Weights of a small GPT-style language model, trained from scratch on English Wikipedia.
Size: 13 layers, MLP 512 SwiGLU, vocabulary 2048, 7.51M parameters.
Architecture: rotary positions, no biases in attention or MLP, normalized queries and keys.
Training: a variant of Adam for these matrices, 281M tokens, 8576 steps.
MLP neurons of a small language model. Each row is named by its layer, matrix (gate and up: input weights) and neuron, and shows model dimensions 0-191. Each number is 500 + 25 x the weight over its row's rms, rounded and kept within 0 to 999. Numbers have three digits each. A neuron's up and down rows have the sign that makes its largest values positive.
A block is one neuron, or neurons of one layer that tend to fire together. After each block is what it responds to, as a language model described it from the Wikipedia text at the highest values.

L6.gate27:521489484519505501527536537469508444483547508519501556493477450529534475515508480512531491473512549468526490447472424469479511488469493516520486522540508564523508511517530477513510511475486487499493505499448502529483512499528534510477504520481484501478503510533502466495554517473491477445517549500507510483496529499496514465520531535503522544497485487510549528493489490459456555520498464507481534520543501493489503496514471472491514520505539496510465499530479502480488497515494461503460500490494486511497492495481510469507503548498472514455503481478441514501522532517494496493
L6.up27:527501498515500477470511573467476518505542520516514550491505522535509522510502494507512490478535506499472514499465464478498503490501481503514497513508506532503493477507465533521506508476521541530492498506464489484506495546539519491454514467467478471465474506505510473490462549480543481561509482494506539511553520481471494505462535493500477555485528475498511497484484491514472522488504531464517521510536456498496522507528475509516512492502495467522441545511523464534498462489505490478467523535506494479485501507463462533487434435483488491509534508523531499492528461509506547481
L6.gate143:507531483531511529493531564485496531556475483506495509483502503457464503500514473513556508488525502476476512468493463526486489457489507555560547490521478512510528464521526498481544552502481524499469481512471500490446503476533546508457466515534539504472468506499528495544479495507517481498532566496477501465508496513441520467499513493513500504467499510513508515499510513492507490511498472544495477532503485527488489519529482494529504532523513500485507516486440482529480490482565505527523528487518487505493488481467484486496500485514499521500505511533512497485471516454465449461
L6.up143:482471488478504480516481482542501503506501503473530487507504538547528469464501503541530563489552448518496500496494526523483496530503526477543511501493492498524542515453510583514527483511534559494500490472508503557547492509484512485481486559510513486493516489473506505510491486500478514495517528526484530492494487535479487506502492506520507517547505510497527502426519470516465509466485444508494533507537498493513499484454532510550522440491544537493500475488490529522513481525493522542475505513467475492472482493493515495517486514518514512531507506515481501509483484485526504436
L6.gate247:493496460498490469509511548518518487504537505500470511509512484488458481535474493499510492536522536502511534461538527501499489516482519555512475504482547499531489499509462501477488531485513488540429461459492498550474538499545492479483486466472495497474489492463540491487533504483488524466524538520457508505538491476493484504529526530512493471480509498533543470452532501473475512530518493512486470531519471468451501503535495510479470479545489488484457501488486504508477492468518536484486517486525456496473480544499511515538548481526510524471491502460476464483503548517525480491
L6.up247:533494495513494573533507496573462473497498507503500546516526533543493517512515487508533526467544484524509460497476483458499473494534485532517473518472537509517545478511494510514483475449485526490432509477485492476501494536491535510471491496503536464454527537460565463469474504520532506513534524531502471500469496514485496517508527491479481549500494494493510532496509474498513492518495479484508486483531445512530506496552473538541507502509498507509478523515487514491473476512508489432474524499467505487489506509463499484517515473511474475500470501546513497523481471504485473479
L6.gate334:523505480508485532465504482446505537530518487545537509487523509468525522515488496502472470501536500462515494504487493545514498516460462489530526562531507504491461471512472527507512474498514521516488517489459509474476532492516516475450466498504487496463503503534541480528473494454524517463541511503525447481473493517511507527502561502502525508499522456502511539473510501512447506482522474486524528500514506470468487507569509510482506511495465535509464505499539467450458465520524495513506514504516485510488485557530507475452527507496499518479494475491471503520514520514453471469
L6.up334:464532462511503521520510477472560465496478488504483512489458511501518540474528489549471515481486493477498500513489476496452547504491496543522524521504475478484510467510514500530500478504515515517496501503518467535493486494526503560516503529488469543528513496529498474494493467488493509482487499512462483501497523545523523509481513488472510488469469505507479479498451479546483540507498482473518487564499488481506492503484497530476510416530501512529508531490529543577526462503524491521494513484505492516486441503515493491508479502479506509549518453458458521564498492467515525478
Description: Head noun after modifier

L7.gate59:538525506514536529497521523512529525513494505540468521487457485510516515477504475539470501492539494469533494490498497516462485486464470542495485495517494527551530495484534509476512524523536482429507463550488525499467506460533492506500500513530460508502510453518518492465478484463490513496503516492481527469487503521485516527543533447535502476483535499511503509493526490489479503489489487521542494482521466506480476487544504481510507532530499533528497528509443475546497481459547470490478480497486527503448464487513480558488498475504491474539461557508513536507474483476477490507
L7.up59:495575528531541506504513521474515535483505493561489488478457535488534492468491497535489559503506478503538508513568499508453482518507520486517487513507497511550491491472521533515497472518539473505484515513501514539540515505558504513520508486482546481497472540486518515496529492507515497477516512508476569497534507437537489472471540507481495474533496475511527498502501490548470497515519509468488499486487507518515483470532474487491505503538502536558484527516487479483533468496487477481467486518473549491474496480464512484481454536501505521484488507523508524542489508507527508528
Description: Agent-noun suffix endings

L6.gate37:506501498474527509481478531470474485553497528512544530469455491468466515504481504480487506484514534509500492473458453514498467504485470499490473496476515495511550527504533534482522499493482443548483464560483493493484478478467470496493490516471474529479488503526474521474510496492529517457517494497552515453496500482453483470499524492493514476521551492480523445481460501504505496494499488494543526480498463498514495475527481517508497487478425498528476521482542473477507476488517492463437512488479514469465505484477482550526468501515535508539497510494500484494445507532486489508
L6.up37:475467479525557527481519544448452500443496487473477482529541521514527475495501485475532515517539494469492551494495525526515494476495504509497486486488533486476509481565500525515487487491529500520493529486540502508489504475496483484501489458502505552537537481488495478503486513522507536469538518486493466475490465467490497475535491492471496500518506518490516501475502526524495528529530527486474518463506534466465516520532467460539497472510511470485501536490508482494504476526464522485528506459481527548526528504513473555506546467500464521500455534520471552472502472496502480468
L6.gate384:474517487493524500518447480451479492485533544456509484506489485492561492508477488536514480486523512480498500452472470506500473487485524506508522477516537503485464514521516489477521470483521500516498493490433507506479547499477465496523472486516485484510485499492499479503502448501515477490533542526513474448488486512476479512527484482521534493524513461465495515459489501508509470525496486482497482539524513532464496514496498495531532525478481472475495497511440534501524473480472486469537541484491486495464483507529499548525465533447456537476566471462497526527479481454466486483
L6.up384:499497522496481514461516450524469550530493538507553513531503498457521485479501527487510475511531461525512474475471468489502503477504462499455463493461522483495521486551495500486550499480516454531513479532516484490502512497477500505513472520477485498499517521559532487476490493482505519530494450477519522471502505504540498482506464502501498482519499471463489492463498499484505525503490526502529472501461484515486484497478498482482491503461519490515487503570507483494539552462484471519528514529496554528494485483515528520481471489448491510516594535488545494495478485478479450496
L6.gate456:505492512489476535479525465503507511492439489504513552508505496469492522490536483539506526487498532545492544495487470519504478488529473526502539507473524502536509457510508538516521513469526439487526484517477489516504428486507453484466477546501469492522483493454511482519507459518507493485509487528521483474482485537502546496496518487492560482505522504478452496501522514519457503494490523494527491466502464497502545491492520477484539508505518475490485524454533440508491496524458482471481503471485478529470502499520492538531476520465544508497496439512492505503475516514467499555
L6.up456:552504506512490495463436482498511500487499552475506477523510484473503495472548482489535543457515475494491500498522494564521516498492507493532495482514508503516502554530491499515497492496521527509445522491550537495475522486530475483501477475495537513507475509523523489489498507496518509504486468499547531490477495491496480492545483530467503498513456482512569518484514529441535495500496463507472494511517530476480485517470524494518481490511477458482514485499458516525498494448471549506501509540497431500509469502457544507465463543512474503498513548482509481494517470536536517479
L6.gate478:538499458522510534532491495508482525516487516561509516448495487475483510453488487557532531474539472502523540521507526511476490477524462507508469506474501520493493522491489529429514501462498533459487532491479467499475430460471518502487494506481455504499478482518553479476486513522503481490516493531492484493490514525425509493525486533491492505455543478485523493525497492470509460486496485514503505454522525510468486489490526505553535495515476509556490485476524485492510504479506499463502514468468524518529492484508512501466475527488517514498537492515487483505463448505456476482
L6.up478:538524537504487500459481469471501507498475513502522494477510522458513479513489495499503476518476492436468524483523501525505515519483500519546519524495492498538471552539506549554514494527509534525496520514500500500494479558501526522543493475494493515520515465492506495484489490499535491474552480516502544532502524518521527502527506471496489507499522507455520542465447522527498531530499518516446499513525466518550457475483475491469500497509485494504467471518501525476528500501520486486549508534494427523489508502496488496503488495482483491484485559520478458527492498558537486561
Description: Prenominal adjectives, esp. "local"

L6.gate18:528501464523504479436465528467503457521486504517504523497484485497495539496516437554415506527517510488520516471523484482521496500534487493496471499502550502478514517525508548496515534475484473515479499536502486478496507524487466488559499548490475500503500435491527499511499533462505541492507470509521492486482471492515541490516482525486498478507520489514520483459491538505499527476496485473508479472497458490517505500507500465472462473483514461483467480499514461516497483500486513479507505530480499529480489471587520554517484524462496506480497530482487481489462534467519498467
L6.up18:515497524495525487475465482506509439525516498497428518547500443498513508521513528510529518548486483535505502489517540473551470509498551476505486494509478523536489480507531485487502508487488466480514530489524506536522519527507496488491536504507480498476561457516499489486498535449473534495472514487462481476509567459474494506523475512488522447512501501509505427487520521499446456507507501472498503519481500460490538471537496467473473508514484502505488480534459483492537473507488498484449471498529491527517507510503507508519448477529510510521510546501529505490493462501488499512
L6.gate33:477501522516519473453531525471550526520530468494495541516514514502494487515485490498469447530499492482491474459469476514486456479513536545464488495513496477510510481480494493519509469484515474541508441522460516487480528478509482489540480493489486510515493451540444512480504501496503515486530513487503480505463517482532492503503489493444518503482541512538566504542468517500490512527492471493438499471470518469481536546493508498502554493476478503530454513515486482483462476522517483500524517497512497526483512462540496525490514509480500538467519520489466529565507485489487513456
L6.up33:482516518484490446505559497500483502510511508551511485493526508489506499502468481496472487536510524522519489486505470527525516538519472505467550492504499521461502513461484556501465502504526533527491496533511504492523552515454506528501450503496473542481516478521521522511479510429482519472482519496509476472492503496452461530525509527515538473498494536517521508535502488494528477518490507478486532496490485433529510472495505467481508453485530464521493492547508513486528502539468496556473482537509514538542503461484475498502518547479485543487528559497485515511490491530513516489
L6.gate67:497504501512458506461472525493512482527487492488472508530525465504502500516477492528501482546523517522533544496495493510505455486485554492492469491497528510505493489483516490470490507516442498478529478538479463515511496477507528468524493520543485500447498496509473495504532492479462483497518501489471479468492483498487520457502500489494456479484507473478456481511512503521520466512477508442479450506478495490496494490491506481470471515511504458505486566513476481481477536451493515466515475498552502451452500462525443475543490473519562515509491495459484526515518526545552469463
L6.up67:535568518478476483480525553512534517493497481530536464506548475500492518519470527531475482535464524529524498476520475504514475502515511468511507514517514473481432500463504480472442503510498444467452499513487485512513463505497487522483506498488505517460459459553556522508544490480474524506496457493499490477505473477482529526478491501501493504508464500461480485567526500508483487481502479467481493471461498503445486488521529511461488469500505485459498514482503543499529523498509500504530502521506525462505495477494514493521466479497513557469493524522518497488512530535478486529
L6.gate499:468492494494527512471522508488528546560490503469477541528480478502510521514494517504523487492477484490532540489486464522513464477478534507542509447541463540545535515536517503488511513511498504489457464546495508511523507492522468491511488468496484482470486519482509504509514503512497514549510533523523507576533494482508518484508470465507508496502509521505455532499524503494492475507469528498486508502505459483486513502530512484541477551519534491540514491472531454483487528450519487558480465482522526485501473504500518540488428501497512507470478505540520520462473500462537518522
L6.up499:499462505514522500518560501503500499507509488485507478503504423515536478511500525510502496496508511523521560491527511504506477519498489556547505507506505488484482512487475536473478508509508497477545465523522464533480516452421483502494529516493509516507496498497519509534517539510490520480505519491475497484515478495478480459527496523554526519499433530528491493501521502515494483491528471511477507509542492491499472496451523563563484523492522566507493507523468556494462462498547477493536526476507543482520490501506515527497459506529540529515490512498492509531516467503478486523
Description: Closing parentheses and capitalized name starts

L10.gate139:523475468446518509462492499496535479496457516502512531522487447494540507502548487547448538523489555486517478453477500544511461461493488507510483454503535483506496479520485487476500522510509519472506506539494475514501556467536478500468474494506496493478454496487504489525490527484485488541498536516462515472475484531480521571478500478491544525492547508524515493520471520496481523477467503493537519475530510485530506464464527518529496461469494509457496503517553502484503530499477531517526520486489513519469498530544511499525515504517474504496510483485463543510510523479486489462
L10.up139:533522520541518528497514463514486468523494504539515554497532433486471507459487493532476516482526523530489497519452520496497517510482546495488494465472476510504461458476501508489499476493471506537540527477477494526447566513503507480477519523518531513475466481500468517484470499519459524491464530538488517511473496502527450498503499489491517532534487487543504461491535510490499513487454523551501472487511532473485492505475489540551529480484537521489514525521515529477469519458505499482479525504489482519517502481495515497503460464527466487496517483486541473475516450544492514484
L10.gate203:508479451520548488494483494481479505495494495486545499491482495538494522484541460531488528468499494498478494504495512487468449510515529528528516455464527467551505527527469539484574494532487509499520526485510482492493502477448492483517468512519448495471448482536526521472513488494539494513496494461490523511472488500480558506489508524501526496473523495473528437478526512490458508485520480466453480477492504499492487523505492527490498474480476513537470515466510460468495491533531500470540492536522509517467502503458476510554499496479461471494493526521478498490525505449535496513
L10.up203:514474518506520459462488520520488474477513551527506478518527460514493525505511489488488493514506504526482530482518474486501541519495499487481465437542491474481507540498482507498531449452490469519522505537469537517453498461506513473480543478497466528511476480482517454514467531489458497478494475489453516531524491461509485510490485470514498470482528489520464502477487508476519557489499534434514500525493523531544482455465518522515514508479522477491521478448529502506518488501485489512475536521536501479456495485491459468514551492513518561502488469481470515502501479491506518482
L10.gate487:510498527527522486504493485525467477513482510477508504555495459469544464485505480503458513516471494493497506418536499532502487470485455533475468514479493496534523516471484508486517520480461485524510544482469484484462525451526446482490482569494510515535445483481510492511498500477454512505485537490495540460482478517517501530501522488543555466464534533492488519525546513512492492535484523467508470505515478503532507503505466534515512475495498517491467494480529442498484532489519469488530500497506498531480496460540482511524506471504503521521478477470505497521474512520462485511
L10.up487:557528485529508483512493508492486490525484562498526511543522526497515487495539466531548509469540492543464521486459480519472534523501539473510528444518532527490516497494509489487567499521457486490534521450544510479465501506485534491480501483480515484507547484468508500499530484501477502516477515482538498512477464486516483483533480501560475507538467448523470480518510528502532507546478500490487530513506512472484496503518468494511472471509517481479478517466526457488495471483497514491491475470530525489495490503510456435462512478509489473538497485534474513484518476524477502515
L10.gate493:489524481500507498481516471464545493476460490546517515514474475485544551470516496539503482534504527519500481489488487531478488525504487522562512482484520546520517460506499552490525473481502490453533530513522463504464461486519505525548504473482503464521473537472542527443477509467518468528499513496516525500514509506474467482505479501515533528510495450508477495507506494491464515512524513506493483519490501466499500514470526493522487519486495526551474503438496536515541516545506481500512524465471501532465517511511548516525484507475492499526565550498478476527495464480486476497
L10.up493:533514524500530488503525501529503515537518528491501517479503504561516500470493499512512503481565492545480493492532426484541506527501498521476517451479504542478472510467505496485498547505471493525513495531489491511485490502458492523466515497467502523510453489514505488493486486509483463468486506560507517498475475473469529457511545515438497534506490501521513438490516525494484505484481469480532494497506485468478542447501511486488543465472559522438473511497485524455534475515503488527503489447509505535471519484472509502531511502502478519525495476467515498485522475490461509512
Description: Attributive adjective endings

L7.gate124:494488475552519493477516538478509471515495551502501524551511510547516523480493492487480471517493529483510489471461488518527498513508514522474524511532497531542485505532506539501466541464520491468510533541502504507508486509445483492516514498546511507497490484479495495480540530493490507483526585529503517483483472496494474494523486499545472508525510517477490475513517466462494478452462475495452499448502487543507513505522520497507503477493550491528467524511491480469476496505490499490462486551514495450470533476483523531494506463476512460495472541530531495454520481561517514489
L7.up124:503515475513520510513523490541507505523509491462477519531544488527472518480498483520541446506439479466502484494457482485528498507525482478420534519522491562535458522535518501526487534533504484493499485557477478534539511509512516514497504532506481469503499457503532497510519466500483543534475521482541513492493472496494539513517504508524513510469505538476461479529477466477440443466509509506472498471496481519509508516497477483482478527482536476481518516489521501508512526540529506560468470509504533498495473500520513492493470513529463470517492494488527531511512511519513540522
Description: End of table fields

L7.gate491:500465471540475512528506518461521535469491495546493521520520487404520537498486477508503518498509501470500517500521533453475488465480440502509473520522490503517523503481491501496523467534514481526477489519491497467504492497449470498499481486528476525475493504542515488512500495529505515500505490531500510474482473523497503519517502491528519439495542499534483524432489514498465556513487516508488513449549549512511530492503495513497503546496501474469492521533488489440488526466507488514508537441495468517433525534492518488539497486509505479498529496478499482500513496476458475491
L7.up491:535491474488516506459530515479543503482492520480504509448495432492507499509452445538497521520454496516477528498524492544496459498477469502443485471529497509542476528512487499461494516447470474504485472469493463504430496478504490504509496502499505497543475464488477460504449534508473507505481481518505497484508510474472499476511475510480537483501475519512446493441539485481502479517488558490511507476488559525519514494511513495499503495486529468486505508465507492518518491439471488492550541500490499495499491550482512494519512490482509514485556465513497484489470514500499515539
Description: Determiners and noun-phrase modifiers

L10.gate246:497446501494490513555517520482545498541503449515499515492513469490508510498506523482489482552550462495514522516493472511522513506442474522496513497525486541510517517476516494485508532482459474509482456501474466494506474491510512516532476507499488510491555490543452538472505505475500514468505479452553523497469501526439499524526502483517511478476523482497501520479513481551506476532483511480534465476485498477477446526484474517485460542494481528551481496485510468516518527479479464520514500543487486522464467505537508542493494486513504507515507499471450530539505488522496448496
L10.up246:467508503485520548529531537567491473538539478507514529466445522502538530506499529513537515524503518448482462505536520540473478491486456544511499492545520502507505502471546485516555479497519529544459493513531494541531520483516470475522506486486516492505488479496518495490508519518515481509504512460504476481517499456474452490478502514563462486525492483499452510521564514509512538488511507467474488486518493538488506513520472523532505455505500499520455519508482486537500493498510516513502492525484459493531521534504488520502484503539517549536518504498522525509498485471489467526
L10.gate276:525504480502501495496497497478502528549452482521568506491521502527513507511500493518542476531520470477485499477538523470472472463453490504540513494467493508537529548525465526499485495523484491503512509488493503519514525482480493517449506478519497484492489474482521481545477513507469466485506559487527478522457480506461547482502529479553501502508509519510537490456487458497483540486461533508515469524497462506525493523535465527522489541508492563497484474518485453506512506459522466537485489507501467474485461534511491513490472494513490511487468514506462541486482523450528457507
L10.up276:524538493530513489516521531490543522528480494500563507525460487536520455511543494500558479480537471446507465497501517521488474481466494529498487507498528474511550507515460540492486450499509499473511518492474497543527465480531485530466496498533514496477492418462502489539488514508527501445534536469486501504485489499493533497499507464543486463489502526472522510464499456497511528491471527523510502538509468526495480498531475515533497490475515526503482538493518463512529505482490512510475493506507505469515500484487505548453498485513481548512488477511482549515462533481498502487
L10.gate408:509473489494514531524520463519523486548453477483498499508518515495546529484495489500526486498482480433503507475518519544511524478487471472499516518463543551533489474495507525515509475479487483555523498507438457503524473504486523483496476479488476533508467483515541500503483457495511490489518505488518484521476488499506532504528538489540491454500539495501553482467480506512462497481470454517535519501520518484484479502491489516569489522486498527490510525519514559442500539497530482518543521492516530517467495461507493549516502509517510518462485498511478506494494536437494476537
L10.up408:525511486467464499514467522491456507518479492480477533480524492538489499525484448453541477478534483476505533530562520494457468474477514486495472492490495508538529480470473529502507496534528492469505511474481497507536488487499497493491491480494470461457469499497472487478509506520524494522502517492527505529478522514433470505452483517552500505465454495482449512468521491512496467467507481494498487491498541499530482513501484531510472463503494522562468512487522507481486516481513524506508480508476496507493520497531532498543525509517523502478516541455517506474484561425543527518
L10.gate495:520476440501587518504530491469524503546428527546504523542532490532505507516514452483482471435514495492477514495492520519501547441467498467537519524524516494521512483511493494492499523496499508481458489513494497520483495526524474521473489492496474504427485490491488516519491519512528488508528500469509484500500486567461523494497504470522490506537516510499459537475486445498468493504505520501514511511513502459472462475478512506537495475494478546538465496492471489522510539496496460522529534492509515489498458516509482514483526526512499510541494529509503509513476472505520462487
L10.up495:508529493514463514497502521497494519512423458505510470552530531505468527507523522481520523483522489508460458523514562495506505480494539510524477502530478515541553512500492504502481505499465497494526502497501479549491525519475513531482474538507532500464484453514502525534513512510535492527525514520523499533479476578507512480500504481499478491533524518471498535509519492512519455515506527491514529477490531531522510527454452522522523525487469517472494518522497524500499509503522480524504517509477517493466466532512491499451487480483496483488447512440452532513453513461530470511
Description: Occupation and role nouns